Part of a small language model's weights: 116M tokens.
MLP neurons of a small language model. Each row is named by its layer, matrix (gate and up: input weights; down: output weights) and neuron, and shows model dimensions 0-63. Each number is 50 + 10 x the weight over its row's rms, rounded and kept within 0 to 99. A neuron's up and down rows have the sign that makes its largest values positive.
A block is one neuron, or neurons of one layer that tend to fire together. After each block is what it responds to, as a language model described it from the Wikipedia text at the highest values.

L7.gate195:58 47 48 49 37 47 50 47 63 31 65 39 62 59 49 52 61 68 42 45 47 45 43 41 46 49 43 55 42 56 59 49 45 53 62 34 42 50 53 45 44 44 51 55 59 65 36 44 44 62 55 48 57 53 42 42 34 30 61 59 54 51 57 62
L7.up195:55 18 51 25 42 58 32 39 42 54 51 59 37 66 52 69 37 55 50 36 47 27 49 45 46 40 58 50 48 50 56 52 55 36 53 47 38 67 48 44 55 37 57 40 48 52 38 50 46 57 59 47 38 56 47 43 36 53 58 39 45 41 47 55
L7.down195:59 57 53 46 34 66 48 68 52 53 55 52 41 50 54 52 58 50 51 68 24 52 59 72 46 49 63 62 45 51 52 48 55 38 47 23 65 56 51 44 28 48 52 52 64 45 38 44 55 49 37 44 60 35 34 62 60 57 51 48 43 63 47 40
L7.gate198:77 43 31 71 58 51 32 40 57 42 63 37 47 56 49 33 48 46 59 48 61 55 44 47 63 39 47 59 64 57 48 47 53 65 71 63 40 53 49 37 44 44 40 63 58 32 50 50 52 61 49 52 39 42 36 55 50 33 53 53 33 48 47 53
L7.up198:38 59 46 50 51 44 55 64 57 59 71 39 64 57 41 40 35 48 55 52 59 33 53 48 41 61 54 68 46 56 63 60 61 38 61 47 41 55 50 42 60 64 60 50 38 41 55 59 60 60 59 39 49 49 47 38 27 41 77 50 51 43 53 28
L7.down198:35 69 55 47 39 57 62 35 55 47 52 29 42 30 39 32 41 45 30 55 55 60 49 47 54 58 56 54 61 54 47 49 51 53 73 61 64 41 39 46 71 54 60 51 36 54 42 37 66 35 50 41 58 56 64 40 61 53 24 58 53 49 56 77
L7.gate251:78 53 51 45 48 47 33 33 47 50 36 52 50 63 58 53 45 41 60 30 61 28 57 38 50 44 55 53 40 64 54 62 47 42 61 49 48 38 28 66 48 67 66 37 66 54 56 69 44 72 31 46 50 46 49 40 33 48 61 58 48 57 46 38
L7.up251:52 55 69 49 69 47 50 58 57 49 60 58 60 61 50 61 70 58 45 54 44 61 57 40 42 42 31 41 46 49 41 62 51 56 61 69 40 51 57 44 58 54 57 73 59 47 35 37 65 53 55 47 55 60 23 61 45 50 34 49 53 35 52 38
L7.down251:52 52 45 46 35 45 48 57 50 30 50 54 41 53 62 64 49 52 53 68 51 56 64 45 59 45 45 37 44 57 52 41 50 50 61 69 56 58 54 54 54 60 47 49 55 42 40 46 64 49 48 32 57 43 58 73 56 55 35 59 40 40 38 41
L7.gate429:61 47 44 71 48 45 43 46 44 65 70 52 40 49 59 40 60 49 59 53 38 34 46 50 56 45 49 54 23 37 55 64 44 46 45 67 52 70 41 50 50 64 43 64 45 56 66 33 47 54 49 55 40 59 64 60 55 36 73 47 52 26 52 51
L7.up429:46 56 45 52 51 65 67 39 39 42 49 50 67 55 45 31 55 49 59 59 61 50 31 61 71 50 42 58 37 42 62 50 39 48 39 67 40 66 56 40 43 54 54 39 50 39 51 48 27 63 51 48 54 38 35 45 59 41 52 37 39 30 54 37
L7.down429:41 58 51 41 46 51 67 44 72 57 53 56 41 36 35 35 49 54 59 66 55 62 57 52 58 32 76 54 38 38 58 53 43 50 52 48 44 27 39 53 49 50 43 39 41 56 47 29 35 41 67 39 36 48 47 35 51 47 53 45 36 53 55 40
Description: The second piece of a word split after a lone n or s, as in net/network, nuts, south, song, sources; also some sentence-ending periods.

L7.gate0:45 56 45 43 52 62 64 46 50 61 48 51 42 54 53 52 43 65 55 44 49 59 51 54 44 65 58 39 63 18 40 52 21 56 49 48 31 47 57 44 56 66 57 66 50 40 42 47 53 61 42 44 40 55 56 51 35 32 73 44 42 31 55 46
L7.up0:55 62 63 42 58 47 60 43 41 64 40 31 53 48 59 64 61 47 52 54 29 68 57 42 55 48 46 59 45 48 47 48 57 71 48 64 57 54 57 47 54 46 56 62 53 32 55 65 63 45 49 32 48 44 55 55 53 40 47 52 43 47 51 58
L7.down0:29 40 42 53 61 51 60 60 53 45 53 61 52 57 51 36 50 51 55 66 34 41 54 39 68 47 50 31 60 42 46 47 69 61 55 38 62 30 40 36 57 48 56 47 60 28 62 58 39 52 41 50 64 18 48 57 51 52 58 44 71 41 49 47
L7.gate161:61 53 66 50 56 66 48 23 51 43 53 39 46 47 55 54 41 52 45 54 46 49 82 39 42 62 46 64 47 42 55 38 43 38 52 61 43 50 33 53 62 33 48 52 50 66 47 83 38 65 50 32 35 48 45 62 44 41 43 39 60 57 49 35
L7.up161:56 48 43 49 44 70 51 52 43 57 48 33 46 60 47 53 38 62 47 38 71 53 74 40 66 50 65 29 75 51 57 45 51 48 48 64 55 44 41 52 52 55 43 43 50 70 40 57 38 37 36 36 54 48 37 47 32 52 61 45 54 64 59 34
L7.down161:50 61 51 39 46 52 65 58 47 47 57 66 54 51 50 53 61 64 37 41 64 42 53 52 52 39 53 52 50 48 53 24 31 43 46 40 39 35 81 48 28 40 33 47 49 64 70 46 59 52 65 47 40 57 58 43 55 42 71 55 44 40 47 48
L7.gate294:43 61 66 49 57 36 44 53 37 57 26 51 55 61 33 72 43 43 49 49 28 37 52 30 57 57 47 36 55 38 64 59 52 60 51 47 46 55 52 37 42 57 67 39 28 55 54 38 38 42 27 49 48 47 49 67 43 29 59 61 53 44 44 61
L7.up294:59 63 47 46 54 67 40 53 54 43 45 33 55 46 59 56 54 35 43 58 48 59 57 57 64 50 51 50 45 58 49 68 39 34 49 54 59 60 49 55 49 52 79 55 36 39 63 42 52 43 40 60 58 52 44 59 41 42 48 58 53 57 43 54
L7.down294:47 30 59 62 81 30 45 53 49 50 58 54 56 48 65 45 43 46 49 53 62 57 50 48 59 55 53 44 26 60 53 59 57 34 41 61 58 43 34 51 48 56 40 41 52 46 37 75 54 64 54 55 56 37 50 31 48 43 46 35 22 38 48 37
L7.gate424:54 66 60 56 56 35 48 47 44 48 54 46 56 57 41 58 43 36 44 33 49 58 38 46 58 67 51 44 50 52 49 61 41 20 43 50 58 63 28 34 55 34 55 47 60 48 43 48 62 55 51 49 68 46 63 44 52 53 65 41 54 22 57 37
L7.up424:47 55 67 36 72 54 56 54 58 47 63 45 34 57 29 62 49 42 52 48 63 54 50 69 45 43 58 41 54 61 63 37 52 61 47 45 53 49 52 41 48 38 42 39 41 54 34 46 52 40 51 47 42 41 44 67 45 68 59 66 53 39 45 43
L7.down424:61 41 50 45 46 49 54 21 58 53 36 59 65 43 46 50 36 60 38 55 48 41 41 58 52 27 42 44 43 37 41 48 43 43 55 63 30 37 49 46 29 44 48 59 51 33 59 59 58 63 59 43 58 66 52 36 39 54 56 54 52 47 58 39
Description: Mainly the line break right after a "= Title =" article heading, just before an opening like "Portuguese footballer" or "Former railway station"; weaker hits on word-piece fragments (fra, ern) and table pipes.

L10.gate143:37 39 31 54 59 62 66 46 51 55 55 53 56 47 40 58 40 49 40 41 50 59 48 59 33 52 47 40 34 31 48 57 51 59 52 56 65 37 39 53 32 49 52 59 60 62 51 37 46 68 59 49 28 35 43 41 35 50 52 56 44 43 58 54
L10.up143:56 49 43 54 68 37 56 55 50 73 54 45 41 50 45 37 54 51 42 35 49 57 52 50 30 44 39 43 55 38 44 57 69 61 51 51 42 44 49 42 47 37 37 43 34 41 43 45 51 53 44 50 51 51 33 47 63 39 42 66 56 52 63 47
L10.down143:50 60 57 49 53 52 25 65 66 61 47 65 48 27 34 46 51 47 68 42 47 33 44 43 60 57 50 50 39 42 35 51 40 50 30 48 45 59 43 31 47 46 51 46 35 60 47 57 25 45 43 49 61 47 49 54 41 41 68 43 41 38 42 60
L10.gate213:49 47 49 47 54 52 47 55 52 75 67 46 36 28 31 53 42 42 37 53 47 36 49 55 42 63 57 48 44 31 43 65 51 46 38 55 38 45 42 68 54 63 66 42 33 55 50 46 47 48 45 45 36 28 53 54 56 69 48 32 50 51 57 58
L10.up213:49 51 43 35 61 56 42 50 66 77 47 44 69 41 41 38 43 40 42 42 47 40 50 40 50 50 67 56 48 29 35 53 46 53 44 57 35 57 47 51 57 50 64 42 55 45 44 44 48 66 58 51 38 32 39 52 61 51 68 35 48 45 69 52
L10.down213:76 64 55 54 46 59 45 44 46 66 40 58 44 55 39 40 70 51 71 29 51 61 56 39 59 45 57 60 45 40 52 55 41 51 43 43 46 55 29 34 59 40 63 49 50 54 34 71 46 61 57 52 40 58 53 59 49 45 60 64 41 41 54 44
L10.gate220:59 52 50 45 65 46 44 30 38 53 73 51 50 43 47 55 68 53 55 56 58 45 45 57 60 37 49 70 70 43 46 69 59 41 49 57 38 30 47 53 42 61 48 56 28 43 64 58 47 50 55 51 46 32 51 64 52 63 41 43 54 42 63 46
L10.up220:48 56 35 35 49 40 62 44 53 53 39 65 50 45 54 57 62 46 48 44 48 43 34 69 52 59 46 55 51 54 48 69 61 44 57 54 30 59 45 47 58 56 40 58 45 43 69 51 40 57 49 47 39 71 36 69 46 39 47 47 42 40 48 42
L10.down220:54 57 60 48 51 56 51 45 49 38 65 40 54 44 63 43 33 48 51 45 58 59 62 43 56 21 62 64 50 52 53 50 48 55 41 49 47 50 59 56 56 34 44 59 28 66 37 41 39 43 58 39 61 31 62 58 45 51 49 65 40 39 37 61
L10.gate315:58 50 40 45 52 45 35 42 54 72 83 49 41 43 40 53 67 51 51 54 38 54 35 44 32 38 49 44 43 47 49 75 39 32 54 55 41 53 31 47 56 55 45 39 44 62 63 43 37 63 62 54 43 51 60 46 40 59 56 57 44 61 58 40
L10.up315:60 43 46 35 42 57 53 61 57 58 55 54 48 57 54 39 46 53 22 43 48 30 20 44 47 56 49 61 46 44 42 59 33 35 48 61 36 51 46 59 50 37 56 40 56 61 40 47 67 48 49 52 51 39 32 41 43 40 57 46 39 43 45 44
L10.down315:69 36 48 62 50 63 53 61 70 55 43 39 55 39 58 45 48 44 58 37 44 59 58 54 67 73 42 47 39 51 30 57 48 47 44 50 46 46 60 49 63 51 34 44 51 42 49 57 36 44 52 55 43 58 57 43 67 55 46 45 67 46 35 42
Description: Mostly sentence-final periods after a noun phrase, often before a line break or section heading, e.g. "Cemetery." or "Lobos."; also "of" in "city of".

L3.gate414:46 38 30 55 68 34 64 62 40 46 49 52 61 56 65 56 45 52 63 61 47 55 43 37 49 49 48 55 36 17 40 41 37 52 53 60 62 47 43 50 55 65 35 41 58 54 61 44 39 34 43 45 72 47 59 29 70 38 49 72 53 39 64 61
L3.up414:33 66 34 60 48 54 52 60 46 55 49 52 54 38 53 54 45 55 59 45 56 35 54 39 36 53 49 49 29 32 37 44 38 44 47 49 48 54 56 51 53 44 56 47 60 46 46 44 57 44 37 51 54 76 47 52 50 35 58 60 38 57 57 59
L3.down414:38 61 45 61 57 63 46 58 41 57 74 64 33 44 51 48 53 48 54 43 54 35 45 60 38 59 40 41 40 42 43 52 72 44 41 54 31 49 45 48 63 45 59 43 57 38 53 52 56 52 27 50 53 66 35 51 45 42 65 49 50 52 49 53
Description: Mainly "not" after is, are or did (is not included, did not take part), plus digit pieces in years or tables and word pieces following R or r (R-ail, r-ight).

L10.gate94:63 51 53 39 39 50 51 51 40 38 54 44 56 48 43 55 47 56 69 41 57 48 33 53 76 49 49 42 53 27 55 64 62 60 72 49 48 53 56 45 55 57 67 48 59 67 54 47 47 60 45 45 45 45 59 47 31 55 49 60 43 46 53 27
L10.up94:39 42 57 33 49 56 54 44 61 52 46 58 39 56 50 69 41 56 53 60 52 47 43 40 45 51 52 45 38 68 45 49 50 62 54 32 48 74 51 38 31 39 55 44 53 59 51 56 55 43 35 43 34 40 53 58 57 46 66 57 59 52 53 63
L10.down94:35 43 48 58 58 43 49 54 42 47 40 38 45 45 50 56 40 47 35 59 48 43 52 49 34 48 51 44 54 40 53 42 42 60 46 57 53 38 46 50 47 45 47 62 49 40 35 57 51 35 40 62 38 49 50 47 53 44 53 54 32 49 48 66
L10.gate178:47 52 45 54 45 41 47 55 44 47 53 64 49 58 22 38 55 51 52 47 47 53 33 63 39 45 45 52 42 53 59 47 42 55 38 71 45 46 61 44 45 61 45 70 52 45 42 55 48 53 27 43 64 69 16 53 54 68 51 51 32 56 26 69
L10.up178:45 76 37 33 34 43 61 40 47 52 58 38 43 58 32 67 67 41 48 52 47 48 45 60 37 52 47 44 41 44 59 37 56 62 43 44 40 40 42 47 66 59 48 55 58 42 47 59 40 57 48 32 37 53 44 43 32 57 47 56 29 37 47 57
L10.down178:42 39 64 54 39 54 44 66 53 63 63 70 50 59 34 55 56 47 33 42 69 41 50 42 46 54 58 46 43 51 34 57 38 51 55 50 53 42 49 38 43 54 38 58 48 46 50 59 43 49 44 44 38 38 46 34 42 38 57 41 44 79 39 45
L10.gate317:51 58 57 41 36 61 49 49 58 47 50 32 57 53 47 57 58 40 54 62 50 50 45 53 43 55 54 32 50 40 41 46 47 56 38 50 60 35 60 63 72 52 59 65 48 48 47 61 47 35 65 54 60 46 52 59 49 51 64 63 36 50 43 55
L10.up317:43 54 42 50 44 49 27 38 50 52 40 51 68 63 56 65 51 44 40 32 67 58 43 57 48 59 40 49 59 51 49 49 45 40 61 37 44 41 53 46 69 44 50 41 55 77 44 66 60 46 37 70 38 49 52 40 27 37 45 52 16 55 43 55
L10.down317:49 44 71 51 36 49 46 61 45 52 56 31 57 47 61 57 33 43 54 53 55 50 55 59 54 47 42 39 53 58 36 51 37 62 54 56 61 25 71 50 45 68 46 51 47 51 46 49 47 55 44 52 43 58 45 33 51 43 61 56 39 59 48 51
L10.gate338:53 54 53 58 47 47 30 63 39 48 50 54 54 35 42 55 68 40 46 49 54 42 42 51 50 40 38 62 57 47 54 57 33 64 71 48 40 50 60 47 49 39 42 56 46 45 62 29 39 45 43 55 57 48 48 38 48 51 57 60 45 63 39 42
L10.up338:60 46 45 64 41 49 50 54 49 47 62 41 76 39 52 62 59 48 51 55 48 71 48 35 37 46 44 48 23 49 41 45 61 54 48 49 43 58 48 27 53 36 63 58 44 53 67 42 50 48 37 71 55 60 51 51 56 59 59 47 43 40 51 55
L10.down338:57 51 51 47 48 66 60 54 47 38 37 34 41 47 52 52 37 44 47 44 47 37 32 47 49 64 58 46 57 47 48 58 61 39 26 54 47 70 45 49 37 43 52 62 61 26 45 52 46 36 70 43 46 57 59 52 60 60 25 56 51 41 47 45
Description: The last digit of a four-digit year in running text or dates, as in 198|2, 199|6, 201|1; occasionally the final piece of other multi-token words (Washing|ton, Wal|es).

L7.gate49:34 43 55 53 59 46 41 58 49 57 51 42 47 54 75 57 40 42 59 64 34 58 65 56 58 49 57 42 42 50 41 53 56 42 51 56 39 57 55 50 24 40 37 59 64 43 49 56 42 68 49 39 41 35 55 42 35 47 53 61 37 55 68 60
L7.up49:58 46 53 28 41 55 59 61 44 53 66 38 38 56 60 48 50 56 66 45 40 54 56 66 49 43 54 40 53 37 42 42 54 75 66 62 61 43 43 49 57 48 59 41 48 60 35 32 46 48 61 53 39 52 50 51 56 47 46 47 43 54 56 54
L7.down49:61 57 33 47 44 44 57 36 47 33 36 39 40 54 59 66 47 46 51 37 44 41 61 41 65 53 53 49 38 56 48 40 57 49 49 39 43 49 64 38 46 48 49 55 61 46 40 31 64 57 64 41 49 47 41 52 39 65 64 54 49 61 59 49
L7.gate87:50 59 58 54 46 51 62 63 41 62 56 30 37 61 66 50 50 66 45 48 46 53 41 61 59 47 48 36 65 41 48 50 48 37 48 74 54 60 42 48 59 54 79 59 68 37 65 57 61 50 49 49 40 51 58 42 32 33 66 58 48 50 46 40
L7.up87:55 79 34 54 60 54 48 48 44 62 35 28 43 48 82 34 45 63 39 50 53 56 49 41 50 50 64 37 61 47 40 55 43 61 44 47 49 55 53 45 64 44 53 45 53 42 59 52 35 61 49 47 42 55 77 40 36 48 65 55 46 40 47 57
L7.down87:47 45 52 45 54 55 52 40 66 53 45 29 36 47 42 54 43 38 52 40 41 60 38 59 46 64 45 55 29 62 49 29 58 51 43 46 64 41 55 54 55 42 58 57 51 66 52 57 65 45 42 44 43 48 53 32 50 47 61 44 44 76 34 44
L7.gate168:41 67 41 62 36 32 52 44 36 57 49 52 53 54 54 55 40 46 50 41 56 39 51 40 44 59 18 46 43 48 53 43 38 44 50 42 51 33 18 43 52 65 62 49 50 40 52 57 55 53 38 65 49 52 57 50 36 48 56 37 50 45 25 26
L7.up168:42 42 54 65 42 59 60 56 55 52 45 48 68 54 49 65 42 53 63 59 57 55 53 25 33 68 71 48 68 63 42 56 50 35 62 52 48 44 53 38 50 55 54 50 50 27 55 49 52 42 62 41 49 42 50 48 39 49 67 40 60 47 44 31
L7.down168:56 61 55 72 52 31 39 50 64 60 35 48 45 41 46 50 34 54 45 31 65 59 56 59 40 40 49 63 29 64 51 50 38 50 42 52 30 41 54 52 44 42 64 59 38 67 59 50 37 48 58 69 53 27 70 30 55 56 35 57 40 70 57 62
L7.gate282:56 51 52 30 55 54 55 61 66 57 62 53 42 60 51 53 67 43 54 45 48 57 44 32 21 32 31 52 38 49 64 48 36 49 46 46 45 44 50 60 57 49 44 42 57 47 56 58 53 83 54 45 53 65 32 47 35 39 47 64 46 36 56 43
L7.up282:46 59 56 65 44 66 65 55 65 68 49 55 47 63 73 47 52 43 48 64 36 41 59 56 38 44 56 47 56 62 47 54 59 55 53 38 59 56 60 55 42 59 52 35 46 42 44 45 64 47 36 57 52 44 52 45 69 59 45 46 40 35 54 36
L7.down282:53 67 33 64 58 54 58 37 51 40 63 48 55 66 32 60 83 68 42 50 60 45 44 45 50 48 43 47 48 57 50 41 35 51 62 51 50 37 45 32 50 36 69 60 44 58 43 54 36 45 43 47 55 52 43 51 64 51 51 47 21 61 52 59
Description: Fires on three groups: only and not after a verb or the (the only son, are not direct); the last digit of years (1990, 1986); word-final suffixes such as -ant, -ted, -est.

L3.gate310:25 57 48 64 66 56 47 53 54 51 49 67 42 56 72 61 37 27 59 47 52 47 43 39 55 43 48 61 51 47 51 42 51 34 49 56 54 41 50 37 49 42 50 46 55 58 37 59 72 50 20 35 60 55 46 40 46 52 50 49 42 50 49 61
L3.up310:54 47 56 56 42 65 44 47 58 33 49 50 40 54 44 65 56 43 54 63 48 55 53 42 52 36 45 52 50 59 48 50 59 41 53 43 51 68 55 35 46 37 38 48 54 73 39 43 69 66 30 51 39 69 64 28 45 50 47 57 62 51 46 55
L3.down310:69 51 56 55 58 43 48 41 58 56 53 48 51 28 52 44 42 77 38 47 48 43 61 49 34 57 62 30 37 48 50 61 51 45 40 51 49 66 61 61 58 68 44 45 53 38 53 47 44 46 61 55 54 42 48 64 54 54 57 55 55 56 55 49
Description: Line break just before a Wikipedia article's first sentence, after the title or short description, plus mid-word pieces completing words (react-ion, ball-p-ark, fundam-ent).